MLP neurons of a small language model. Each row is named by its layer, matrix (down: output weights) and neuron, and shows model dimensions 426-521. Each number is 500 + 25 x the weight over its row's rms, rounded and kept within 0 to 999. Numbers have three digits each.
A block is one neuron, or neurons of one layer that tend to fire together. Before each block is what it responds to, as a language model described it from the Wikipedia text at the highest values.

Responds to: Money and valuation contexts. Tokens in passages about money, prices, valuations and ownership, such as billion in "valued at $2.8 billion", price, proceeds and ownership; also weak scattered hits.
L6.down2485:516496487548482493482506462526493490499484517503507548476486507512494551502471486516512491552519466476490517521478496471480468497501511503478526527517492484497457560500517502468492494499465521508480490469488522481482549528508460529543519496473507492518500544560545537522499545497523520492

Responds to: Separators inside numbers. Decimal points, commas, colons, degree and minute marks that split a number, mostly in table cells, e.g. 53.2, 9:46.87, 39°54′.
L6.down4886:494539498506512444471505479500527524499487486511491487490545509517493516502504522494488509515527508453503501506495513494483526530542469491473538474518509461504496513510491455390550521483490489512508498490503493508505480493501535503461514516490483535469515512538503497469497501425487492505

Responds to: Attribution to a source. Prepositions such as from, of, by, to that introduce who said or reviewed something, often in review reception sections, e.g. critic from, Raisler of, according to.
L4.down743:529464516522498539478531537497470498530510534493502457496493491465474516497516485506527466476499470483492505498535527458528499508496489503485474465505564460539508504466508506471497538504506496495516551497464488508494534504508531484473524481510503532507473521477518494525491505435449523494
L4.down905:484509497495458563516471460531519496510527493500494499500454526514511492481522527470502516463522470546480547484509516516482535529546498506514494512474495507542512492518513475542505492507520521521485483482523490523506493476511496508477500455509495531509505514513532481505509468516505484488
L4.down919:530499467494505474511507463487458490480490472511499481475518484473494493507469494541565518523514474493541519479544485510515481481501490490509492483503486506529511484465538487486481489481553481462506482506480562507527525472517426515518559532495478477474479527510521513528458546543528479510
L4.down3335:505484490507494486529508485500487484482511507498506501502497534528473520519489486546481505545488479484485508483516513496500497521518466518503520496481500454493494512483530471455523551481521518493514459441496489519515479481492480453501518547464530504483515490509508464512470509532453474475
L4.down3775:515505498493476492506491531488479568476548520459503514501484506531509538511499473507520501508487488489479459496457494504495533513522494547491490480466525493530546491491504517486498470484477502526489512496511494538516495560472478498483502508485535498516500515477527552490481478503540463510
L4.down4500:492517512491502479487527517497513497532539529500468508468513496488503488487505448483527470513517483473492528543514493475504525480516508529524509493497482534509518496474508512475476493475467504463486501453488522511505491498468482515533515523495479533482498514514482504532508496507498538522
L4.down4958:531542483514471544549531490491514500488511536478460476557529531512542461486504451531498487454478490515492495536467509482493525480472518493507516535521454502510546569541510503570453471514477511521511481497485492470499490538492533488537524477484493514502499542480474511470505534511550513471
L4.down5150:461507491477501482493501526462492498517518504491517521522504522501549511493478510470513501461523487530487479531489444534492527519463471495495501493507502527520524496473512489518509474491490511534519499529510506487508521500543515529437481490517541485501490485474502461502495467534549491544

Responds to: Digit-group separators in numbers. Commas and decimal points placed right after the leading digits of a number, mostly vote counts and populations in tables, as in 224,764, 4,000, 22.5.
L6.down1339:507522497506523505509535527494503465536476464492518480534524489503496514541510513534513505526501490480473454518525526488502457520519477505496485529501502528507475498498490495518532509483530505480521528501490503509510501511521500501510483430534491493470529504501479496515496498481535496488

Responds to: Digit-group separators in numbers. Thousands-separator commas (and some decimal points) inside numbers, right after the leading digits, as in 2,001, 306,614, 1.20, mostly vote counts in election tables.
L4.down562:508531471505464484524536491501494533469499507494569504511519548516486500532511481495520509501515471469459516559523469509537503486530539543516512511526506487463474512489484525492536502463513519499503445456505496515493524494523478495451485462519464520503466480467455513537516508506523490488
L4.down2193:548484490454489472474542492489459526487472480462490551473564483521487526525537517523485477446527512459480509517510458509487514495503485479497528525520452485508522480537497516470503508465517497521503533448496475506478504494475503474491463493489508543452539470525501505493531499507485498487
L4.down2609:502507483476473526483523492531509469492496496474516497460517461469456505497494512561501510528519498481512511532470483528506524494543545489499494512504478503484493516510510502476475499491501484504479469502506518469485514519497476487483482493527503484466493528521531508462497492460514524529
L4.down3205:473556520477490533499510516492459509470484500452536506464527493465501531512511492543509520493526529490512492468587498464492505478526515503481527519492468494487486492484500495481490503518507522512453501512517455535496463502541469513506492525471510471501517534546490499493483504496494518481
L4.down3867:503545454538493486520531511519470493496520534512518554502531506491499516505519533473488493456461461515467496462542494482483503464497546477501457564509564463494507489452498508511449496525510495484485473540509487507496537490559440484472507499482513515481498497494508546509585476478501471526
L4.down4096:536502490485487486479485454540518500472489480489470485498513526536478538475527547562489452492521516433515504512470501582496502523468466521548500471492481508485500491513504507489468461525483496464513463521504493508463485487457467456494515492465474526479521524460496497512522519512465544482
L4.down4124:527508466477506458495508505509471517454511481469530502493576520507466536524541546501501528511537541480508509524488498465506498533456532453520506538467518494525522468501510518497525473500539479524501504486512470488473475504476567514499454470478511547475521477520527501443563490487494532473
L4.down4793:487507496502520497510516505484498492502542498508481480498495522503482492487483519519493477490501487488456551487534474474469521478478509535542452516542489521503495467482483522499492493513506469502515466459489502505524498487546495500527492466531453468515492487528514537501508485523489455537

Responds to: Set-phrase continuation points. Mid-phrase words or word pieces whose next word is nearly fixed, such as followed (by), Washington, D(.C.), very (seriously), aimed (at), plus some line breaks before headings.
L6.down4576:494543485447524497484506504533485510520480488488447535499453479481473510499468487532508460539556497530464483470493475489504518520540437496519488484448483480441532522491512477513489489484513474519486511477514507509512488500511527499484490501533524503515503471508458483508491522513500526480

Responds to: Thousands-separator commas. Commas inside large numbers after the leading digits, mostly in tables of votes, population or areas, such as 15,573, 7,859 and 1,500.
L4.down174:542527508467492468509484533486469487511578525462502490532473525473507469459514517492491544465489533450480459491507498512509467495501481551516510471496505492514541479506528484513505506511510516485513463507511495492448500540474478519478548506512502512505497472511496448513473488493490478516
L4.down292:516477478532501506519517480531510472514463512503490535523501473471488529530491464490479472457488479504487480512494481494468558468482505495465507518496445510516490521514533504477514477506476529458506523496478519496492526504484509535479557494448490469538498522487490530540511499476489479481
L4.down462:520502485485535477525501477513490472518507507482505495512494471474478503480508499522542497491499499510533494490536494533499508499512499485507481510464505470507493483510502545542497517451558488464503520499490520515444493461475444526468540525450511515528517520490488479530489492524480497506
L4.down1869:514488506432505508498491506507511540491494435525511513487503443530467498561491498486528520474507523493495484511500472534504446497511513486524536453514492480485486492513521489466485538494484470499481501499566528486481530496548526536483481490513530503497514502481476503496529535488498480532
L4.down2206:509475484532517500474469521526465467505506455518476478483492504509467497510508484489528491501517497506476491534451504453528449530545502530515548485495514496520502532547490529564483496584502531516531511493494513474467499475427501515494504515552520500518513491521504547505536512491501454521
L4.down2863:565490552522518513481513443491538462492522508521537481501559520500515520481507499469524466442504498505502538500506491509527521514519489464514502520512511482494500515511488537515515505496498490523551459524510478484455502486479502480487496483489470516471503473485495485540551472486491489485
L4.down4220:489493510484458445527492499519491523510469513502498511464551496451474542475515583475483525491464495472495511527502522498502491509496474526527482495506496513529502541490511444462492480501483491503525513522487527535496491513466481472472489499481515571473522490497472497501505485521494514489
L4.down5295:523517501470553496500495531499481513474510494495466461535520524509521542500520472493500506511492515513496481487545509519533477485482487487514525481542555475529510478461495505493465521506498455522524530514519492508483508490511482472486540507496498496517536503497486481476542476484526507487

Responds to: Digit-group separators in numbers. Commas and decimal points inside numbers, especially vote counts in election tables (158,404; 6.23 m; 552.724), plus some table digits.
L5.down235:507516547495491484507506486489506520458498464522468482488489491503527523492455516528491507468509484525468474524470532561481535526494474545507526511499497497501487511531536506513474503499492510525494479481453483533516482482524524522460536499444500510469480464530522514492510479490534539466
L5.down410:581483490518491492521485523498529457496472534495417503468532496511527496527516506506499529489540491497515543553479498499472534494526534511510486525531524439544480469487496522532488487495495496526450459516504463481519490476491507496534522474500482519511507519513519519518522524532508530486
L5.down1399:489512517511514459487517479495518503468440488492491474476540467503512488479505494510484518547493475515481505479505513484476510525472484534564468466470501502501521505516500510551489487492504502465480493516508510501469490469506515513510579486497509541531470492498499493488492526508481504523
L5.down3209:502478530489496489535479525480491481481502492517501550491518480503496503505532539518514529487485500487523522537490479541506542481478527503513473530480501499512453493502488498506467513517503539496481494453493506479489460456495463491495495477481511507513543475479547496524527500499513453484
L5.down3326:430498495468530471460471469538512501463496534489541505551522491479511522513477489552462521475498535495519553463486511554509469558491490524496457488477483533480519549496518510504511502504581479527493467486473521523505497509489470484507516514511484524500506544517493478504515536507525500526
L5.down4273:488545507496516490516488516513553439490484507469535473513508503511497519545469511465490515480493511521479513508482523485496461475514462482520536482518449506465503460469502488498497467468486526516483499518548505545475514539493496458498506522509518445479507538495508502465485494444499487453
L5.down4468:475512517487476459506462505509495488477494481492475518486522532466482491476479527489461469495473490507520514483516531518530547524518542489537521485510512479484478478525515491467505486510496519460487469465505487512498512485516491510547492521474462522473477455500507520525503509501491530516
L5.down4484:496552500509488484506531491541464587497492499496479475461534487506465504495522497516490496491515501492541526506466529523482470515537475523447540492524482525485503522525523534494511513470501495518458543524492483484531505514509518489497499491469492523518467463523518507512514471466504523466

Responds to: Publication names before verdicts. Final token of a newspaper, magazine or critic name about to give an opinion, e.g. Sports Illustrated, The New York Times, A.V. Club.
L6.down3428:501479477481463508461484506500478496494513506497487454516498555528508559500523530490509518532486482478505538474524491455545517470489499496504519506536491496468474540500492568518482465492515471550478484491482491528521535545476473562524474514485438538516499518532548520530471491504550475486

Responds to: Separators before numbers. Punctuation or short words just before another number, mostly thousands commas (19,440; 4,000), also table pipes, range dashes and "to" before years.
L6.down2494:507488476459508529485473524448480498496485517512534501436511526496503564500519495528497518530499489475483495510508507572496473543523521530490487462549531466528478504492490543473491501535528516483486507487451487457519490554459545486529478523492472531490493504479510466494510494495486469494

Responds to: Action phrase completions. Words in sports and biographical narration that complete an action and await a preposition or dash: scores (beat St Johnstone 4–1), phrasal verbs (went on, came under, set aside), objects (bumped him).
L4.down273:522514500532513487509468510540512511478495509516493504524490480467497522531491476499514492503520490483511514544503492543556494503548490453521492499464511435511450547493463511477544472517527487486465492533463520478483503522503515518497483503507497482481492501522475511496545493494477558465
L4.down787:473500481464465534471508523462480496504483484503527477500482479487522552460491488545468509535496474519482464503497477496543495533529476497490458487502483484465488519517509436591466461524488498511500510547468512470478475518492559553507476543501530473513505520469495503507486536532496483500
L4.down2367:544503489507521515459526492499496493523504493505514483513513494511517503448496501490536492510553479438497471478523508490502517436527524483531524510499532498486489516505542488539508486512470506518527535523486477504515507496494495492509477481518497528497541508506510450482505502499496480481
L4.down2376:499508493473526485487465547459524465498482500473538497469485502535480525494486488533520450537529495491524544515518523483492496495462481470505478496535508507508504474529475460529522495516495532489484465510465546475465498514500502507516498487494451489507554521491522458510510496521510496520
L4.down2381:461494476491479491478500520507485535520519492467508509516507479496501519507460524482427500542500513510493509524519488536519489479471482495526483504513497500489491501504502499512529476527477489503485462560506452492488513494500513552523471462506479519516507484516554488480409511504498508489
L4.down4144:497477496534516462479524469491564528475513513521513551507480485469474518502482467484491541441505482508528502513464460490487518512501495509518500529539468477462473541492511490470575533511506513502530468509501509553529434525523472498496499497485476519471549496486523486488531513484506533470
L4.down4796:487531473438537506492485524479504496496485466509508500483497483492511545519521486534536496529447501500496508535523475480540515477490466514447501491498476486533489488499535481515493501533512533497502526518496501526515473505453497481508476493479498494474506498476545465502500531495516524461
L4.down5285:473547492476532496485514513491478498523473524510539545486496466463530520488520460472554464518530506503496463511492497471495520497499502516503504481474541523497458502498497527479490488519518537511486508479475504480508498479450498508492473518502520482497489515516492474529507508464463488451

Responds to: Separators inside numbers. Punctuation splitting numbers in tables and stat lists, such as the dash in season ranges (1998–99), colons in race times (10:24), commas in thousands (120,000).
L5.down17:493508478483451477526540511504492489507489501531474512466471517533529485515521507544518526484479478504474494494455437483486487510493490542514521470510503532525476540534503471515465480481480511499505477490492494506514510512530515532493520470523467495517564519508453477491453445513513480515
L5.down1787:548534527455484482539514536510468516484515504484524448552498503525506461533491547519478545515470513514463519489506526513535550503505483504471512447488464495453520523506520521487483493522508471465508496490511520476490495525480530529488489534490533502478528511502498454475463509489505485477
L5.down2214:547503492458516492473472489504555484509458480530488476460513481542487491472489558494496522515501512516472492483447505492533483496510531455508470503502481517493517537515496493523494524517502507535512483480489489509530537522487477468499510489479479521492512470504497504528508485511500536536
L5.down3184:487476485519495489528513515467488503513496512463535468549537471529528503476500475483470494540505472524507500475448476537461531476529495527475471487523499534512515506494482515479458494509505496515492461514463519506507505484503515512523524524486510478544516521507513497530465534484514531484
L5.down3195:516521479528480511489508474505519461462507487510451481504517465507547510454468522494480535527495463490486502480478488517502476493468480516524497508486472506494503495565457511508496501512493548462494514490502479501493482503504480504470511525493495495492519439511500446478517507520459481499
L5.down3662:511486467510524516493487500497513440511475480519538559455496479516448484440520475485499507538535466505497514502488459512472511466504487554456457481463485506468470515453536531539455493526521492478502514522511515474500508491489488508529521493452507493535535507479487503510513497496550522470
L5.down4206:517509486459510529513493480507488482478507496466512504526440482517469458479478475468507452490477531525472554480522495488515514494493479572487498504473517518478524523479447482502520471508496455512490514502527470510507532485487494527528485492463489499466513480486509457505498544505493491519
L5.down5177:539499502485453450512483506516501454575495507513496501540509472530477490548486503493507510486501518466470502527485529515453466472533492483478537489482455515470478525526525466508521493480556501481499492518502535486537522523513483538491517463482505479460481523513463509509521464495512493474

Responds to: Numeric separators in figures. Decimal points, and sometimes commas, colons, degree or dash marks, inside numbers in statistics tables and text, as in 56.5 or 8:08, plus currency signs before amounts such as $400,000.
L5.down836:503505455487493427503499525540520568511474481483516522494513510500508520504494525485487501496513550486491502512498511513501495455488519465510489521540515460546500487444473470458542505498501473549489544473502467507450476541506546506526480480516520504478511521551441513521491528473482504509
L5.down1011:518486479498482503512525476509504534478477468458513510489550492483537538502523509533517522499510521499510532526533507509495499519524450488481537490447430456535497486490497491470542537469536513536553506466510506463440473490498530474496506518497468475455504499496523516428480510468469514485
L5.down2522:509503484490487484499523440525505495492490455503548555512516510484516513479491497451522528513522480536487496536512478558522469482509485486463518496503547553523472510511500494490522475512527557461517493497491539520493574497518506457506521512456510488494471473521485512511479512550473523562
L5.down2728:498522480504493439523512523511484508489478489510483505488562487515505498506539495466483494504524526497520500532495507499525511531535489487505564508512484465496535518518509494472556509492477498522510540529480509483468460533503515520512506510481510516454486508546547515494514465483469546475
L5.down4006:488549462522488484443498488515536529508532527514534471502532493461498511552515500501506508539470502508515500513489495480519476516485488489521526514470513469494488488499487502475515485533478523459516500476510507517472474522426486517492505479496476531496517534525539552471509511514481481510
L5.down4201:466485487476486502483517546508509514471526499495525504491496503522501524532508514487485527507529489501477492527578511446539456516467499508490508498519508497544503505503518497488571530505456501537520490471521529490492507545502535505488467505457481521476479490548510496522508519473502538530
L5.down4513:507491529478496499505507527499512499503486499487535510496489516521487500520498492539550546492528504457514526514528534510497520519492471520483512501544473489457500441523528463493496453492500539507507518497553514496491478486545460514503507478523487491498482527536469501523473498472526494543
L5.down4706:532492494507533483522504494486470487477498449515486492474443472481496509464518517482515513521473505496504540520518473522491522486472480541499482496482491504505458491492521559442522507521514524483525472528489486502510465526516522487471490517495497492486507488548524474477502483520532470481

Responds to: Monetary amounts and quantities. Digits, "million", "dollars" and unit words in money amounts and measurements, e.g. $30 million, 79,000 metric tons, 2.11 hours; weaker on pronouns after verbs like announced or agreed that.
L4.down146:504494523444473563505501500491504474452479443491520408505545473514493496521500515538462495495486526488479517508517496486499504493483486497443509506485432491520464513506485498480513480517492505541525451522526473510535545495408512509493433483470510490560461520482502511483487506535501509483
L4.down583:447463494517487503538523495492467501455532528526521494488503542498491473500564482473521506516520504490524492462486544528498530516507501557477523490502472517488507503512532522520480487482467452500539516561502500492533500491529457518467515449472520473502472504500521471507521484544511547553
L4.down939:476530525533510560535480509466454499524533448520467509530539528517514529494514498562481451539515483513494454438488489490515469531507498470534510521535483482509452490468486498519527517509476465492521512490508499502508483492520441490520489530515506507478476508484447538477506483523511535544
L4.down1494:515501533516428503507514496487474487535496507544490446437489521464495510495516482458536504556520500515533495486473542454471525499532534513490493505517456552524532504497520495481496471501495521513516528469516466466500552520472530525531477455501486547509503501492507514479479508504489507527
L4.down2497:513437480480460501520510503485539477474490517492471502479441482552496505505501454491531515490518489475473515519513517450531524481496525505510529475468473500488533500532514485508466475470495516506521470494493512474520497493535501469470467478501483475525471475474493512484544513488487518533
L4.down3511:527509479491487501502503516513499495522558487488531482478509480529498542507514490475520512478510540467501517520509477492489514477513478531487489507537467481437514489464433540493524503524512504515448501470476500510453537525539455484480495499469453527490506512475553450486498504528503520544
L4.down3748:501490490505503459537508517474476494547519514525502489455507525519474498455520524476521529487535547464535523511507508489527499517513519520434487501501485500508505511516486496512492485501452468496499526509479457536443555476490444570553506469526499490504531539464517499498515466525499530523
L4.down3970:511519521525492507518498494488496502511469473508535515507539509470457515482519510522503535528507496489542515482471523511499493497495512487492454509483518538470487500445525540523464497503489551499502502471497498519504530511484508511497491519510497459497523495478482498558493471495488486509

Responds to: Institution names after persons. Tokens inside names of courts or publications that follow a person's name, such as Federal Court, New York Times, Sports Illustrated; also table pipes and name pieces.
L5.down366:539481560548498504475498485529501489501473487486506478546513492486515498457473483491503474501463511488516500472525536495502481487473553517504495529557506450499436573504547480512435477499502469536481475455503496529482485521504486518524545459470482482494527530458517515523468514510511517523
L5.down381:526519515498507542467513516477492499528536527490494551519540502505504460489487510528494480504495533516504509514499511473509477510506472505520495492510492497530536462516493523459508500470503522487525487432494488499525474459504478549464527479509491524526454509469526500479527480461509489469
L5.down1686:459493528485530463437501483530516511503483509508502487543548497517492480492489495490487453486514507543462498508470450475496491482520546481486514532502495482479492486510510480463512537497473486492489519503495501504485486518479539527484538499500519521527524507539521544486527454564495489524
L5.down2669:481541472518476478496516466556457519479498517542457489507493475488525448485537471493471517506487500514522524492473477461478519495484549523497510506473476496498541476546544515499500503534485491434505478453500515501568507520467459483486509496459506505497528469518521511504500450525532498480
L5.down3556:485491473471528508510532442537493483501513528484486490477516450535498477500506447444484464486483513497516503509505488462490497515548505534499492477513565549502462498501496486501555533521433483501507491490463497560494516490460505537497510506471490455466508524494517465499455493496496493542
L5.down3932:505502477465494507508556504508497519509559495486495500511495474510467473472476456502495458505477524526467521490521523473502479507506479499499518490466499525489460528491482512454537486480492491502557514518503540522490540551525462509494501523446463485452486509488459522510457486479508504513
L5.down4152:557489472498515478470508518460511549505516534497504536484494498477533470469481546451513507489504472512531524493516503542468498497473496506535477523511514505489497474457534502509511473512508499505451534491511504478475495462506508500480521530481482520513567496483525458480541494498469530483
L5.down4341:495491507474476499488502512533485469477507496500531465554538459530523478472502505504454472462478493535449512483456523487500502491499508513502507509507453503484512524507524513495541560513527533499530497543482475479505552466505498496491487550528498510509530476523455518507486474474477492499

Responds to: Sports table row starts. En dashes in season year ranges (1993–94, 2007–2010) and the leading pipe of new rows in Wikipedia stats and roster tables; weaker on commas in year lists and month names.
L4.down1277:501501498509467493472508502487471427548516497476523527468530545480539498503551468474514490523487506469509516486523519467504499501564554519513498478499480503515532497499483502479522460518531500548533480519566523452476539464506469459545465508516436505544502450480536458515543544527489501502
L4.down1318:469514465480506541495536480470503516502474516511505511477520453463497531549518497513544527490527500503518503476492567498499546542476484462552544478468485516526481498512517526528508536516517512478507528457510492500433534515480484527468446442454502487466511496435465501564501531462511500489
L4.down1383:545515514498533486478535495551524508509478493541481493470487481552506508480491531469546512510505488515511522500481517446522490516507512476472498518507486536505490465514497508524457503498496508493518487516504483481462548501474485484525487466507430464512499482523454519440507518512509528516
L4.down2124:489501501518468492513504518512500545535536445475479496511506529491470512519489502502493515509532518504491521524503498498517508534528470508514535538507491516489477462535492479552513506478490466499488540471505506509529480507499458551477489451521555491506542527462519508496493455482511527515
L4.down2536:528487503517519489493475496490512491489494517514512529530546507477531553490503532503466485460492501510455517524469510469518464520479464481481529497512511534528504533516482492453511527470507507508528483506539500475452489492534508574452472518506520514522478469538500474520513493491526488538
L4.down3033:467484506474473510532463474503470494489547551447517542478529483464492529520471491522496496496489472503477485508470482505523528496528531487476484499471459469488519501511512516435508500580527497492517490524536486444466500494474490449537500506478509512484481475526487460524505526510464524545
L4.down3110:523525454518475465533502437508503513510510502537464535514483441483520518502513521514518537535493511491425465498480520489447536496496466517507488504559507532545462472516547497495520502459456482488501444480478474531514493504520446485501532511496553541560476508480491473515503456513526478522
L4.down3576:457457472497539481526494495503527490494516502502485458527516485523459506478492483480500501489502478512469517480488498488473504476519493527526470488526485527473517544509454473486542535514461478527482510489501486475528509534463474502495515519508503537493493504509480533517537503477499497494

Responds to: Monetary amount digits. Digit groups and magnitude words in money amounts after $ or £, such as $400,000, £60,000, $30 million, and other large counts like 4,000 followers.
L5.down42:500506527489493520506475512502491477482463511489550482498480492434490536520532518522503520495523488516487506512474496488469496524511503484539455486505544497500474496522498521503518501552462519499480473506462478484491543483542466526497464506508496457483477488485525531488536496461513485467
L5.down261:565502528488487468498518512481475533495540505481526493493457434492532495481523543501462507497497506543541486479480490492496510475501467484481516544507511468470477473475474529545444519508494508503528488501473504476522496500495497518498506523505522488508464491487490458500487465507491498497
L5.down829:514498454461494489498509523507493517528515531502501494502523508509555476504544496523485517487521478552501523512512539487567545522483552510482545527527485505542489506550537497474505484499463502484532513535504473513477520519482474506496527499518483492521484528495476480542514500505476521492
L5.down980:493524501530499524535554491508463520470492452513560468506477504504521527492498518557520524465463506497500463497510522509522510477466452509528457501479452471521518500481550503509546502494466537482470509504486525522523491513515502523463526477492482491523530482494482509438451474564518488506
L5.down1034:517507539493478487500529520486493515536549470507485509466468474505492472534488459482480534477509517472508487500500532484490457545504543512488525514503462516509500490484542521459482534517486537503497541537506466539495529525483478545535500485470484498480506569499525473517485467477491527466
L5.down1835:517506492518520520470510529526504504542523474498527489490527477483495540489465491540505494505537457489508567473549511473431504511514490499514448508483492494502525518529492521506513514502444538519462501491481503525505515562502501501503443482488500493493505518506557529509507492526471478530
L5.down2375:516541504550435515482485539509517518496502458501522503480518443536500465494522478517529502475514512473497524527510511524442512551488526514489483489510476539512497489487486497531531526495509508529522514499465446491475519459508525549506485512462526545502497450489505506487527475481546526504
L5.down4188:491487524516493514514511502500492519511502497524485488486503511495522455476495451495499471499523465477501548494507483488493488544471513504490506476510503505487500540491481475474491542537511527500514442510516466496513506516463467493482505495441502490562483504456520516504528476523547487491

Responds to: Sports match results. Score digits after a dash and the word right after a win or defeat in sports reports, such as 7–5, 4–1, in the final, finished ninth.
L5.down3344:482480498466516536481521503497513513475455482526510517531486487512506493519560499509505480514524457499472497499523492501554515544506504468490509511482501511511514518505514525499463550534504475508522528511511457489469476491481530499495538508483491539484502487493534520514525458481518473458
L5.down3464:509465534486495490449499487514511507490522512512559519468525522495460561481482515481510509490491488524512513461493486488480494491456498461462530548514511525501521495537459535477503505513492476456478473529510485527519502512505537505519461458507476501466494512545460516500463499506476507528
L5.down3612:478545494497503487480515500511474491490482515490474527555464522478504458524533515516491485500468507468464534452527496516535489461542470498490473458466491452520526528509546490523431491496427469486485524508504463491481498509515565519491460526479541497474493497551483501508498485511472450471
L5.down4564:508512469506512535545480496523508522489531499543486474520483480482499473541480512496487510451500500486459520503480526552504493533526483467496517474491474512468482522476491497538462516473494458483503494541480509513486561463471516505532501486505460480478472484478502507482497504485477537509
L5.down4629:478528501471508514470532452511500543534477529463508551514509498464512478500485526484479511515491460467497521474485526529514499531509478531532483518446562479473526472533501495501505512488494480513424513452515480494523550485517513486477508532495547501502447569542514446489557510542476501495
L5.down4756:508506469515511491543447524505511501445520491531527526508477496501480434531530501503515493465460469522475496466509477482517498511486533487533520483473435467524496497481499535525448518495479481488495481500474511499477503486543485526488517520463528496475506504557488463524514491460478468507
L5.down5062:484501501523513509525501518484529514525442506498456530523539524474518486463507473486458495474442485515504473492507520450499496489443516481481442509554527465538492511496499479481480517473500506474474481511528519541498503514471472470464490511503546481523466471490507525518465487470486495475
L5.down5375:498441559515571483515446451491496509541474488494470495446528518558514524483497527501452473516468535514537522524507497505502479535527487481465518462507465518499502507512489512489546521487462464504479475436506502521521514454478484535478533501504495494495491531474504523504519509477503502502